Weights of a small transformer language model.
Size: 13 layers, 3 heads of 64 (1 for keys and values), vocabulary 689, 7.01M parameters.
Training: a variant of Adam for these matrices, 519M tokens, 7915 steps.
MLP neurons of a small language model. Each row is named by its layer, matrix (up: input weights; down: output weights) and neuron, and shows model dimensions 32-223. Each number is 128 + 24 x the weight over its row's rms, rounded and kept within 0 to 255. Numbers have three digits each.
After each neuron's rows, "fires in" lists the words (lower case) most often at its 100 highest values on Wikipedia text that the model never trained on; "fires after" lists the tokens most often just before its 100 highest values on Wikipedia text that the model never trained on.

L6.up721:107168128157144117111118174133157124152154084114122132112147120131139110141155107126124118100086131108163118140150162161152147151126141097117123109135146103182130118129160075127123178108106147108110177087160118161100144120112145106126129132129085108117104137153194129127102124114147136164134145159149074145146087137152169107118147131143119117174122081111124094152123128107120134141136160144107129084114107173097131142156157114119111154164123172128087180122105117125105080130148142149135152095155108145174159117105150121129113129135132126075112154135123098143135110125140152115
L6.down721:072147052127126088106119075180126156139146150153105145153156114104098134133136136123155104192141121136126123158176109115139082162128082107107113111081117068127137112151143130104133128166145092133095061109145128114137153171128153120159118101165130154122102153127140133109110120142114142107109168093165150123142110141117154179084146119077144135133127135179161122114111085137094131097102157136137139138158092133128141147141114147122107118135146138128138160128113156120138139151125162127143133119141109136105114126116118175150136136107111126129152163142152149114142152157097095121
fires in: "early", "these", "several", "they", "any"
fires after: "ar", " the", "ver", " an", " The", "i"

L6.up170:099123114137143101164127144144105140076126121148138129124143147134090112104153118089178136144117157153120095122162139122150091151123102137127160091159161168133128100088139113128146138114153138106133140119163168083088100154164140190110144136146134099097134130165146121122151088119139109079115128105101140134102154095123080088138122138071129157155141127110125147122122118130125119132147070180154109138139147128148110131114153106156115077131079124128068157148095108145117122086119161116128138149130111118141141113115176127129107126153166121125176167176149161132082143147103112129
L6.down170:109164099108131184116129095152155124113167110130177126167167124067146120159096111116114132124162130142174192159084135121107160095155082170096137133119098148090125122172136120105137129137116099152120100174101098164144121138134118136147120104123146150114114128141088132112094114107124093107136123105147099143089121147126110104123159182129155133122113172159153119139142142148151122099123067143134187147112116125089128135128147130152122112157120123143151124123150156099089121133093083130174137130107093163124133106105120148178137117112129135107128090095154137116151096131145108147
fires in: "and", "while", "as", "to", "through"
fires after: ",", " wh", "ell", "r"

L2.up886:130118113108110132124145100126120075107092150095115087123149088146151117135191171111117178103108120138150147109140158099155134098181142111115095081132097139134116079154152126102157171113111174089153142067161129112127082095151109143151123143192131159134120151120112131118152143146126151155110110109123137137111121130164115105085166142128157170162146144125150155140141113141108132130126109080106101108137130155119111096147113144143112121125130091123128143136110092165110111111140173112136107139124119124119117133104146125125126120147157121137098115143153142145120127134047145108
L2.down886:120102109114107139146159178105142095132134151169107149091164126059133133131140178131114171149141106115118129145138137126157162111120160131165091152093132122102123110115101129159088105113128150089116132176134108136151077074097064093153122147149113146122106157143130173129123158125119143150135106126109134147104122078092127096107151128136128143113123153103114129137107081167145101108139118101137116150158145141151160143097130138108108131137120163128121131174141103098093118123144102112134143111142131158153117146126156121172100140182153081128133122132152094139121089132118082111
fires in: "after", "called", "those", "when", "audience"
fires after: " a", "all", " th", " w", " wh"

L2.up506:101109119115140104131147150128132157099119136113154158136147103127138137127177107111121097091124116130094125127197098139141151091129168152073142101140084163167152121124103150137137145106115141150079197138150122119143123147131104166083141175139181112097158123124131129124114116124119146130141110109128115144143149138134130119151138126086140177163108120117145167125183123117139129099116112155128090111141112144132150156114136094094108121117129124106101134122113121150143147217105196088115134126122095148131168144149116134125098127113133120157082125131144139094098120142092102137
L2.down506:119143165100125107126133145148158146107212104138141088138115126117163098143110104138117149122130108105145134108156115137124133153092098120112136128119125152172119157128127124063164203128122133137120114112112145151158142122099139141148137160107146106132122118155151095115158163117133113105140120121114119167094127140130140150131085139103148105116065167166086157143146105088164161133094106077142122133165172130144157137103135144089110122113157089125091117119098153118109150176134121151152131129122117152134132159155133154109138155111145127111168167164088136104155140125119112130
fires in: "and", "while", "people", "as", "to", "having"
fires after: ",", " wh", "op", "ell"

L4.up191:145116128139135154142127128134126128160107120103144107119160105143120091154171095104135139162084095151166117149141130069132142122123102148113129136167112140159143082095135170122115118145115127148119123116114117142123134111102087149089135115156146144120137115117092120096154122158080126156116163123103120145194120140090151074094128083117157098100126182109131120111147146113148148101132129137120143161115101136108140151110130092088146092116102109132146129121141149152078148150159130143109162110117150116150186141122134177114126135075138123126145118095155122122141080122092116119
L4.down191:065081146117138142092160142174168134165122087134120155110092126118147098146146137078153151135131125130098129115128142154113133110146139138120062149092133131102160184139102083152136124067141134109133145139156116140116097130083115154122136112116140116153111137143107110153174175122140118159136130135116140137128150156110140163174103124134109151181141130124122104120117112159146140124106152126112129103126123093141115165132100151111121106119150167128105164130114146123139137134113117119140114102091141125157117124190174107156130084128165117120162103106076119134125144123119124158
fires in: "both", "000", "between", "years", "two"
fires after: " b", " f", "ot", ",", "et", " year"

L5.up750:113116131111100119118136120103142120140116128106157110172130132101152108134112109107169150107111170124115132132097168089095134101152130140131059133142118118175165139128165126171159108135128201123135128137111165109162122072152092140109181140095124129115132129123157162117137136145088101146125114161138126130111148128071129140130095090125122128102104149080082084097111156101143087155186135159147128147109143128157164143122147128140107073077112134123117112132135165081181124139159168115102162135139113140109102089180158160149124130150138117139107140107132105080096119139131139120
L5.down750:140097125140155161112092122133103160133123136130124123126180119118116110102097114151135110112151096080124140149108075134146097127135159146142127085112121140125102084174084155145159123130112132148137118129163101132109117134156155104117127136145077161112158143130120120126179109144171089082106117134158123101117157153163087184125146151141137112115103079142151141113116114127120094107135149151132128132116116091139169143129114142199140129115087104154139116134093125080150138113144120077140170108088166132147120150126141150082141125137080133120125101136122116151129160138117123158
fires in: "between", "both", "tour", "campaign", "team"
fires after: " b", " c", " t", " sh", " T", " g"

L2.up319:115129109128125165133100102117106116104123093126124155154108133100175123085111117109125142106106129111160098137132126113164176134109128158133153155112162121125183104130155125143150129182117185183087152106138117153129093146118093107135106103130165121167149134155116122152168146178143095152102124152113149141145132084145171126154111123127168173137120149108146088099091184092121118143107093126088144165156125136118114123177146134119095119127116106112146117052093112139188122128144133114092144138129135136136138103131123121138124103073148153127157128122133094103097070154099125094
L2.down319:128155138116118125127108104107107150129102111123093146138135112152166124128099138108165143104116129169123113152160113080153124157085116135104155091109133121131191130157164085122175156117106157129094141116149134161112096134113177135118137124128159161169104093151121113134132152164153118120108110174118106163124142101133150128137128141142117131125125127127114151105109130130124162152144128148132142138098111124115140153150148096154094124130087132100101124062115137129140139130126123133126137099068142103162109114115135139147068087132156114168163145082148095097116103180086126116
fires in: "new", "united", "newport", "newspaper"
fires after: " n", " Un", ",", " of", " in", " The"

L6.up56:125128151109132086102061155150164133125111141113106114127130134135163129111159109158110129147133143099112120088167113125142110127169120106124161065148158152130127144152096118097128113129110169158107135096127158158107116126114089176111079160148161126147121125150092132074095106173128171119093124139121100142152128084181183123129141132133161102149125120090127127128109093141189127131092100123121142112103152127149130141097125141118151114150098142131112147133115103096160142116128156160079144140134115169182165150117127125118109114113134136109161150111122115137107113122121125107
L6.down56:129112087114131105150140155060131109175111128141165121105144128110100143129126132155127108131101184152145188101116074151097122129113144120116121102164137152176100145115133123186103097167118127097100139129134086121102115117116151138081126100107103165098112158144153101121142104104094114151100110136120115114148146136102154117095115112138128092101142088078133131141106165148108132133170124133146165116119107178124113140126110127128112111140167124105130077132113145107140150125135104145165124099140157156112137099110083128146151133155118125141117103075163124149120153122131154152
fires in: "september", "february", "january", "at", "march"
fires after: " F", "ep", " A", " Mar", "an", " S"

L6.up815:100151118125151112122081098136112138084140134124101134092159091084166118134181111111130130118109159136104135096156139105142101114130106164125102099137151099114160069113155133157133092121137158133124137138147161123099147121115121123137113155181170080148121152087180115097110112162114111141087149113110127141170121097109104099136111133115146156131138171139153159091137152122129145134119067139123078138115154098164138151139102130121139116134131152149110125107118116091133125133134160112107123146120109117135135093110135147108085108174153131137140101142143124136086096138113110110
L6.down815:141146142135102128145137127137146094108115127139132114084125128112175078131185095140186151137109156132127141138136139132137104164104154140114092119098153097090150124147148127096123130136122100163135130124151101135137189095144106117114101149143120169137144128093122118128144131103146126091103115144086136151137128141075108149128110115106136110121141129101149148130123120152131143163146117133124141102046118096056126101146139134167111146152098128069119050118126096145153122125168120159112108128114118120107098170150128120166144140148158137155123122112166119107145164133128147095
fires in: "as", "through", "to", "after", "while", "with"
fires after: " A", "r", ",", "h", " W"

L5.up794:140114112188101191148118178114099124128115127164145164107159103140101086112152166135177144094117129103137113103128125105129136160145077142129075114081138131128144092138149128107142138123102186099118110107115128151137109119087160100096132094117156140127148135117130120107151117138112129157097140136132167121130123141128140081136137108124110132101163124118137152135131186095159163102137147104133112124109134151157122141172094094123146139157135121113129144139112120118130159146116139149153198116108112103104135127170145104151150091077168130134135092100097129133160099152078109139
L5.down794:140118163097113095123125125128133126100134130164138103183089135122100138163108125110130082144096091083151125076132121136109139077123132161126124143117115137128151087085095131147142147191105131115154127119122152123100085118150148116173142098131120074161143120129114139159138129114127123165125089130166140114087129067129170128119084139126116140149112185140166119135135141134111125126151146130112106098115124155148123133134129136105149125134110105143171102137091142108116130132142106137124106126153144091145127117117169146141114114153134150148119135122131123161150095120136162136
fires in: "between", "total", "took", "platform", "photo", "both"
fires after: "ot", "et", "at", "ra", " to"

L2.up879:122126098145111142174093081135104134083131129113104115147149154143123146108164078107096134109104114128123134112128144095140163083124138152103129128113192141150133091081180144119120108120166116120154173117153125109124132128099101117119094149165146093148142134118136126146152170136134155149111129138142098107144115140080118113153170110098154192170113107112161137134110112147099104084162130125099055109135120168115165129147169134133137109124110120087128154114117133132128121173129166148139137121078144123125111117158165138130102125149154118123138133120146140108119115116116213096
L2.down879:050157134140141138096138139118133109108130145120114124104121130098115144154130109108142127139115121116137121107167150183117096107128095117099117125178135121133147118068165116084119166104134183098118126086140130116150126153112105129126125127129153129139071134142146124099108160143151107118140126099117126134192098142136130094142131128116130159156124153121141116122130128130140129114077136131156092167145104144129142125131134114089105107134105101105124104139097125125141118171121172160142111115087117166129165121115157110106175125161168143138131117140174149104106127111141156141
fires in: "but", "this", "however", "where", "how", "and"
fires after: ",", " th", " h", " H", " Th", " w"

L8.up170:111171138098092103131105165127098146168109117081102127104129122136164092115122114111105120120150103120125167185160146145137134138164133124101114097140145107131131127118106089177150113112111117133104159130138131111088103123157093174075155097138142151133104100113134137102144094157148146129112114156102130140124145132142135131144130149146122138133142148109097127144132180125115127161105164128115063097045122116139134139121108116128095126096141170122111137126118140127129085168162126105181090125152141128127145125181142123121136081116119146123085113115122113177099099115119150142
L8.down170:125129079161090150136145141102075101112127151171151106111159147143171139102127161145127112155149090182143160174126081153190143111145156118149110141136124138140135088176151156096126132138140151165129112137141084089116106179127138098087120090144110157123169107098124106125137129134107138125130094119142152115165162112096133137093159099149132092130140163089102131130139083131119112106135108115106109110125125124132169146129142133134124140122106126127095104130057140142147143098118118121150107106106126109124110110128114132112120143142154139093154123126150159104114095121145086109
fires in: "series", "school", "track", "style", "speed", "sites"
fires after: " s", "r", " st", "p", " sp", "s"

L4.up477:143158105102117146147086134133140161154147121138134118139104113132089165114109120154137149145122092146133097085121127096156159101099113142125119093115176116123147079084131139126143111132111116165123149126146127116117147117145164180103077142142118105152133158110137107105140134171143137140131111146113142128156133114139156091089155141058169147163080165124113103103171187152098132103098093144188115136099146149137145125094124187128123133071127107137113135089130124131120079171136126137157132094094126114123142113154132153146134108169138145139127140133132100124132120122154145127
L4.down477:111142137145092114102151126099124071129162163142110154105123113066161140098160137138123145140091166105158145114123106138161149118126109177129066081148108097134158182113141126128125153134148110160115158110152111106118093111171116127123150101160116159148124157147152128179107158129142089132078140095120121158115126155099173096121157108114138137157127114117129141157117107133133108157164104149104136133146110095123107081158119116108104151120083168145141138165127138142108087153131120122107164133128128118105134124114155117166107097134167119125145151111169101085154105152106125131
fires in: "such", "while", "where", "when", "but", "though"
fires after: ",", " s", " wh", " w", " which"

L6.up21:121172112107104120171101153127110095109128113102140153174157120122151125132147105159134173109103121084116146138167150101126167112158129151083118112109123163150128097114123107152118150103124113067131170126139092147155126113096152126110116146175107167118130140149146118108105141129151113140120093104073132108137145120108143097099110115115149123155154127113133138143114125133103142109184088166101090105145129131099112165128129106141117142085150100139096146136162139097132169143154151121166141120131107129105140132099137136147142116147106153141083158139183127094125125128120185119
L6.down21:096162107132140148152155118096105113143144131135141078074142157087111136091116142127117159129166128133140140116102166108152120108100115141131130157116158135102131121107118118154122133152107144139100111154153141095154146154158161069132138139076124124125121116113145121144084157106102110116095123131154117155137109115116146096121105151122122142120126128132166085113154147117128158155124151149145145166135095115141140099143150091122102112154117154124127088096079100159163115163129144138123074138161140159195141122104130135087135123127113126123112105159101120156131133168118096088
fires in: "after", "before", "against", "while", "agreed"
fires after: " a", " ag", "f", " wh"

L5.up706:122121124107111129160058107105141136196151131150125115104153101093165116119154148071135144126075156119150115120130141090152124117145129113090096124160106112125142135125147133138120125141095181122125146140141112154127118108124080129142117136180111125115115156124146127123144146140160109105113082138131121115106140101103180142102129115101151138113114122101145125142103085155155123146128119129158132114145095117139131129138113130107082106119197104146141158110130149153132102109122161120135141146136107137197085135124139115139148092131107125104117133141108132124088105133100186085
L5.down706:135161143171151085120153112181103116154108167163104153132103153149115131109094126146159104113135127138099136123115125135082135127100145151154156143092145096189124143106103130142108151106137121173152121142157122132133124129118159110147119101147144114150104145116090142116160134081116090136093125113140142117121130146104070068126098148112130158137063132135122136096142118074125140136169124104131139103136091106129127121126175146142144120143099161112127097119109085124084119176143150116105100188118104115115165113141114141084146137132117112083139120085144161110066146127112140139
fires in: "after", "million", "netherlands", "august"
fires after: " a", " A", "A", " m", "her"

L4.up752:168141096161139111129115151124137121141148119149113126152144108130176154078147135108148099121106175144119160158192162138154104122143113138098091108120065109135156153122148145068139154104107107109109125146135125159122104188133077153164107146176115117142129143132151131084112129152118108132066097147090093150101150146135149099109148146107122144119115139123130141112108115138163156155111146137165178128129147194115149160129070124119132140111127123108116113100096147153150125158141152136114146154157128135171118129135096132171120131121135110093127131083158102133125098134095107129
L4.down752:082135151154163147140144090099106148098130138164096114076112142134099168091162126138126111106116130124159061117121124121134102100130116125158143129106104134175146111146133162165096139170163125144153105134121120070124142077154172148117163093171129137108143110148149099095125125130121147117163121141119120121129108119156132120170109071128165148159171087138122125094119155139073100144081153131160136143173117129136109091183138169134158150115115105097143096136157158083150101154133117164136124106098115112087148127094157117141146130101118136113089134106133118129125123139132108150
fires in: "may", "ft", "march", "of", "fw", "february"
fires after: " M", " F", " f", " Mar", " B"

L5.up791:120164150085173170103118129115107148067110156142136188161117098104153122085161102089128128158130128124123141123092143163083127126124115131076113156120098106128164161125129161145161132115098141098109180113118148133136127156152124127094113128105153086146089151169147123110145110133116092144125121133121160136102160096123195137156113115148130108144080152078133113125162192128133109124135150121151145125160107155093138153167153135112112118102116165123136110139121134127153160151188140111090124127087136125132110140127112143112126102145122189165105147124123096130128095093105122117
L5.down791:107124152113123106131130130159145139164098084132073148118119153174121090120173149136134135125107119163132117151152125083182162110118143137107133123114154073112124119141101096146133139101144178141110119120135127169144094130104148125151117151156174087144180122098129160121115143130120146134152083148114146128156123126093144148127145140135174114143137108098111142155116143152115142128134162127129107145084096132149139063110068128126105115141133127131130111158172114153119086116108122121102117099137089119138090105108128099155160102125093128074137082139164121109122094164130099162
fires in: "film", "website", "films", "elevation", "equipment"
fires after: "il", "qu", "eb", " o", " E"

L6.up418:100137128107157106134112083121110128131110122129107152144129126117182121111157177129120143140103106161153163114114129112194143156131105164117131120173130096131169109141159098111110122077113107130110193103131126144143125106150116137125123126159101130132102128136180118115129162100152129160124126107091145147151145140076170098105104101098152142113166133118095123096151130122133145182176168138084133105106140121124136149105163079110073117122145117120128128115085106105166147136156113111111076122178096160142137106111102123123110102147155139111139107146121148092151108113114145142
L6.down418:103152125150127074108095130140111116137144144120117159109137097067094120104126129136100139133191137130142172134117095121155125138104064149095151146090133119149121141144150093135091094185128139146103140142167144093126104153129101144137125126087144136114147121098127136118133169114135175141123134115128106146126139100106166159123161161127078127152121114157140143157103110123134126101114150116124117177111116132146141122123133118104108150134122153117123169088128111125138143161115188116138129150151131132133129116108147081166099173084133118123144130114095145128120077156125116149
fires in: "after", "before", "international"
fires after: " in", " a", " A", "f", "A"

L6.up197:133119115168136112170119118140128131118106114129139104116143092118148147127177129062155141167076089184145116115168163106151145114113088136113088101086095111169144131113148205126123117146096151132144147089104128134125096130127125161115129135136140134140122144110121128159118139135117146131129085127158103142169134111090181103141146129123126153155178170082156134102102118135154116140142125142135124128101167100166091149114182085128107090123124111099135150141149169152116159137118093130083116141096139097108152123133146145110104108129125139104137128113106153139174081118108141084
L6.down197:134153127117124174105119135072140131139133126146138137135156156086142120112127140096100127118143122125125107143085148145123144137116143130078143103163113105154097141124121126124158135094101105176134150112172125106032153155139112152197160112117139150162119141119146082156132126149143153128139133092121130133138164147134130111131105119140131100107133128119140124138159115095137147131130108111139124135132107140093130131164122114134147146167152147156197087095097108118133071139121163179133091120153117136140126123129090135132098143097144132120156140143167138122118123162122131126
fires in: "of", "both", "that", "physical"
fires after: "ot", "y", "ber", " in", "i", "h"

L5.up262:109123119170115139152125137101157080156166153138123136098115136144105129084156109158113138191092130087135134098104123130088152134135079143135100130094178101126137114128120126168144094115098099108145128100166108124155124130102140147112103115121180102163087128111140100101166120134144104142111122149145144144153092114154174110140164104138149120108080169078103128131152147177149130128138129138122118132143148148169093160103133130138088078155103113134128137121117107171141104119099161170130108097129123093116101109109140129159170120154109137103146139141133154135142070114152131078
L5.down262:117135097122125143147138132125132153145123131124091130095121165113142116090125148105116112114104144140111172101119137140100149130131092124092095102117137124168109122129099094147137126128156165145137155136082130128108120140147130080135135119145079163070130146167136118112100120123137116118134120124163128084151148128103125139111121155073105093136128126076133089114131150122133114118148144175102148097139100126119138142072114160128128133106130163151143111107127147152136087184143100087136115148139163161140172144127131108132108126154131131099145129154142087120152130123129138103
fires in: "he", "from", "his", "railway", "this"
fires after: ".", "ail", ".\n\n"

L2.up414:129108126142123144195148112116100087103105130108156127114123141142146129105125105087093172129098123191118120118099168106154168096147130135130146103094098165149133101137145141120128106136148142128125105139130103108128130130099125116107085099118120120129134126147100118158173093124106064163116138133096130138170167134115135099103137114127109157168170149130156139127188138131096157117138119175133098107120165109122156141104113144105140127152129121116122158171109117134138145159149138063102110165114120120162136108149143169120152137129128175108120114085134132130081093120101127149
L2.down414:167090142086108143128109098124130091116162147140137134161102121121149096119137151139111131136146093092138143132143099110083104104131156114124125131134145127171088094118106116112152130103153138085123136103136134152145136107140149135106116115136107147110116184123131140143147116115121147134101129076136152166114131113170144151200147141111103151111120130120117150114098095129150186093125087124117133104132096129121176118131144093170146127158085111135133138149095162139129123132126130120120104157145154127133106081117161161153106109136157116132141105150143134153110172112130143150
fires in: "as", "within", "in", "including", "and"
fires after: ",", " with", "ch", "ell", "own"

L5.up623:110135112153105129116109141123096116171118159082112133140112130148113149128130080134123122137099151116143140085148167137162160082126130122112112114107128119136135121089130123156139121105133161160093156093139083132123152142088130106109143094151107137101101140139139117134120077130188132158132158103133190126110091113169146135123125112133162148109151129143124140148065151158126121163112108123129127164092149150130119135143105109144152107138119114123112150145145132115104113157144118066159157153155105137127103073146084161098121090144132133082160181153144111093155102132133161120
L5.down623:111174151141193145156106135155177154104161122107190170141151108119118101123133142070129147158133147092140119145111128121065107096118108127135120120135145114161093124137146148133131097114105105132154129146118132137130140120106125161179125091118141129108135147107132143117101124143130125099125153151149108140152118138138109099108137067075112136130129133141158138143153104138144131167161145140114155107132143141140182142141168108077138111085110127142154142150131115074103125164136143130115141122137115088126171098112114135140160137102126126132135158104123103125095115159142141136
fires in: "there", "then", "annapurna", "therefore", "they"
fires after: " the", " The", " An", " an", "n", "an"

L4.up715:122164115095114121147120107107110118170136137146124118144198159102142120069142163099077113095116139141137067126126083106127111125117154157128121096100088093130176118125138136111117135157092126154089151107150110110145099116105107107128144146149130118149166106123104114149173153167121110109134118137122116125156147132134154110132109140074137130148120148088166128147151129128166127149140074119132153131146136141112116129110125133134097107090131140110152111092122159139118118116177185127101150122189129111145136122166096157150095136124129131156123159112161064153106099160115147119
L4.down715:153127152127147150114149094138146152115135068092122091152087155109123120139142094160174176144130105132157129142170140136126126143105132129139129148108129136197100126089140166122159090124113114128136123145107133101092107131143170097142143087129167100105124102116092126117137138103135091142170108127096153113150102155131144167131122124113152118115129137148147138096114123118075122135141121176125152134123123128087100068137169115117123175137125123130122120115142133113159113126106113083134121126123131134096137113090138136163135105082070125108125117119099123110108128095168166100
fires in: "new", "southwest", "south", "west", "us", "north"
fires after: ",", " s", " the", " n", " w", " of"

L2.up24:070151136103142119139183166109128080148130109094106142115169122163150107156142118093111116125155142127147106134093139105103166114143107145128119125106159120162146123143125153190168125127154127122109158106154107107103084122111129133128141105161159111113147111158133124116127099158136125143128151155109166172118071114146125090165124121113128138155156124113123127112121128104125087142094101160132126057097160132117099158176144150128090107139132136109131151110095086150147147118142158126091144147158136101136135114100133138069115158122156173126103110109146157131115097133130143096
L2.down24:131137098127143145135125065128128133085121161106145145142171076134090152113177133106107100102133123137124136166134073141071144135099144147156105135142144151111086138148112150132120083119136161132128140147089144116150112125165130129098163122129211123145057158112140142140115125099136111102121116125095122157112118126073141130104121166120149130140136163078138130153170165132161122102171134122112171115148134162090102153155169107109117112150134148098103144161096118137078138096115117131170129117173148110113134116159088155130104139096114135143127106092133135164173121109121105114
fires in: "total", "new", "non", "nursing", "nurse"
fires after: " n", "ot", " N", " p"

L2.up207:128169093093117153122146108150131069140124130108093091126089131137169149142156093119107135119101149097116164143151169090142100122166155130134112099116154109129153104132149130098135171092110184127095132123126183125120148119099158125148122099081112120149132135173141126145097178110103120158086119149149093146098127096104130130134115132156083128142118160144120142127168130162118138114135163155153107087133137156137164113123156143096099121099133131095116117140113144091115104148155120165105141121118121149112129096123131136131082158146133166134076140109128135140096111135094134125
L2.down207:108069085116116114146137150126124130100125155108100172116093118133064163127141089135096139116149082156157143142144137122124169107146150158137126124114084123128116080171146129177138121123155118133098150161127156125083147155108180146138110119133090122115105117134110116092138140115134102100119142144131161167173129125131125137124123140145136087123155135143127133140161129120091098148139113143138149161128119146091054125110142153115125112079111151063153159108086162118137156191108116102114129103135148176141114114169150100176105133156094134132160108118170129099155144112138104157
fires in: "team", "band", "group", "couple", "party", "and"
fires after: " t", "ou", " a", " b", " T", " A"

L4.up288:109140082155148128122085131122120131134148107166132120098136114106169092103130123127164140165137147111103118124116120101136136166164068130111118094117126163133132118136126135175161143129118095117149172113141154128142155160155121145158113111146125123156104154137152131098126150146078093125085165111108131135201155124124171103124128147112149134108122195114139137140130158117121137143156113107148161124091128132124158117149158152125111095129110147109083128105143113105131116149133147111122124081095103152133145145084127129136107116143181116156148152155113133113153105106086147096
L4.down288:148124149160145131139095123126133156096181088134151153135114136122126126108158095103178104108120125150135164108126131109089092153137097161108160121160136105122111127134128123131160150095127101123117127149143108116096116154107088140134142143150108123140110189141166145099134143153135084079150103094113089179119146144073127103149156132106113135141169126092114126101108128138114132122137086154118140091099142132100146157101145104142116120132104108096126174106135147159144150126108187148083128077182107131140139121131161169115133114147107147125151130160119100115175102116167102158
fires in: "on", "during", "he", "this", "to", "for"
fires after: " O", ".", "H", "D", "T"

L5.up384:152143092097082127120109117078135176137122119155131159111092137128144132088135150114154158115104127110120141131179105139111151101104129144125146098165120105084155159137108122112174146108098154124109127172112117095139125131139161120144121173145128128157112159123162159134151134095147083124099114131112117151137138104082141151088092087098142156118090123113106121136081159175116156140155118146152102095160164157098112134153129088138130151080139132156120147122132136160122099145136183153130125123158102121139152112125149158164087114124061145086146128121141137117084103180115112109
L5.down384:133132144137131084182124138135071132115111150127133117184107151164116121126142112127136140159127124124164086132122132147113131126142130128157142132144134181130150083098128123123153121174105097080136125135123148150145142124082164176133092140171147082133132129150100170140097150143118130131103137132131131093143118114156144130094119093139153158173104147122101100109096110137153152116106151136082123148167101131107143118117122133115134111115117141121131108095123061160118154111124149152085145172152146114112129161103090136140133156109120105124139125115156157090091124097142100116
fires in: "under", "until", "below", "engineer", "entire", "allows"
fires after: "und", " un", "en", "ent", "el", "l"

L4.up644:113112146146144144116159125144128160136108194125126122112112133130176132101129130166090117118081070081136129166143101157101143155122140160135155129142109081139107132119150132111137119147121157109132089124127101112082117138133118135112103160146101112120125159128117137123153152147108152141091118141121089128162153126130167075102110096150123101138144116118137080122160133125145136132116147157169131127094092156143149137122137098122145139168067109104099114114139138149136149175138134132151138112117137141117104117137124168103120069187103142105148120069132141145143069143133113110
L4.down644:120110150129145103114107164112093141098136080117099120118134172134139125134113133093103109110133112156150126139104166164110106113148110078095136160133164145129126138147145123171131106095169139189123135121141121113151126133118119124148156155111135111116112185129099096152126103135107114108151149061124124110133165109100137120150125101139104138122161110116130158126148121140125161111100142114107087134139157133145135122132072122129099141097164132091130157107107139130142179153134120109062127104127128166104165119102093086106097129115122127139107157171122153102088146090176157114
fires in: "where", "ohio", "1", "four", "along", "over"
fires after: " w", " O", " f", "–", " al", " "

L6.up394:134124156159121097073117144104141144190119119131125137118120134136111148122149125109149136117134131133096086087108130129133104154134152136103110111165147118118156129141090168134142153090134146148105160130191151151125118132125106158137147152122141137138122159166139142119099183155161080070113087118110135128132111131155154110123110125099179114145161111095148133133132135128104082167121168127135148169114115165161147144122110116071148111108136131073107152091129101109119092140148139138089164150153126138117136107122083123125103099140132118149121155160133128113133141127143163168
L6.down394:114116107107156190188177130135148127104085148140179111158109129115135099145120128130122135161118094131123140100121178103120141143101120137143163118091107121140144132085153102121104139134134136083109144153092110113134136119115104148061144124145087142136152101110120112099166111132116137123140114135177107140129131109139115159124122153189077135123174145175124140123109108088128118138152120129114127153137152131058126135103173099149165141124147095144126154141127164116133110144143114154137102109111159130122131115144166139164113084167100101121138129086128170132133108133118107120
fires in: "it", "which", "department", "members"
fires after: ".", "ep", ",", "b", "I", "qu"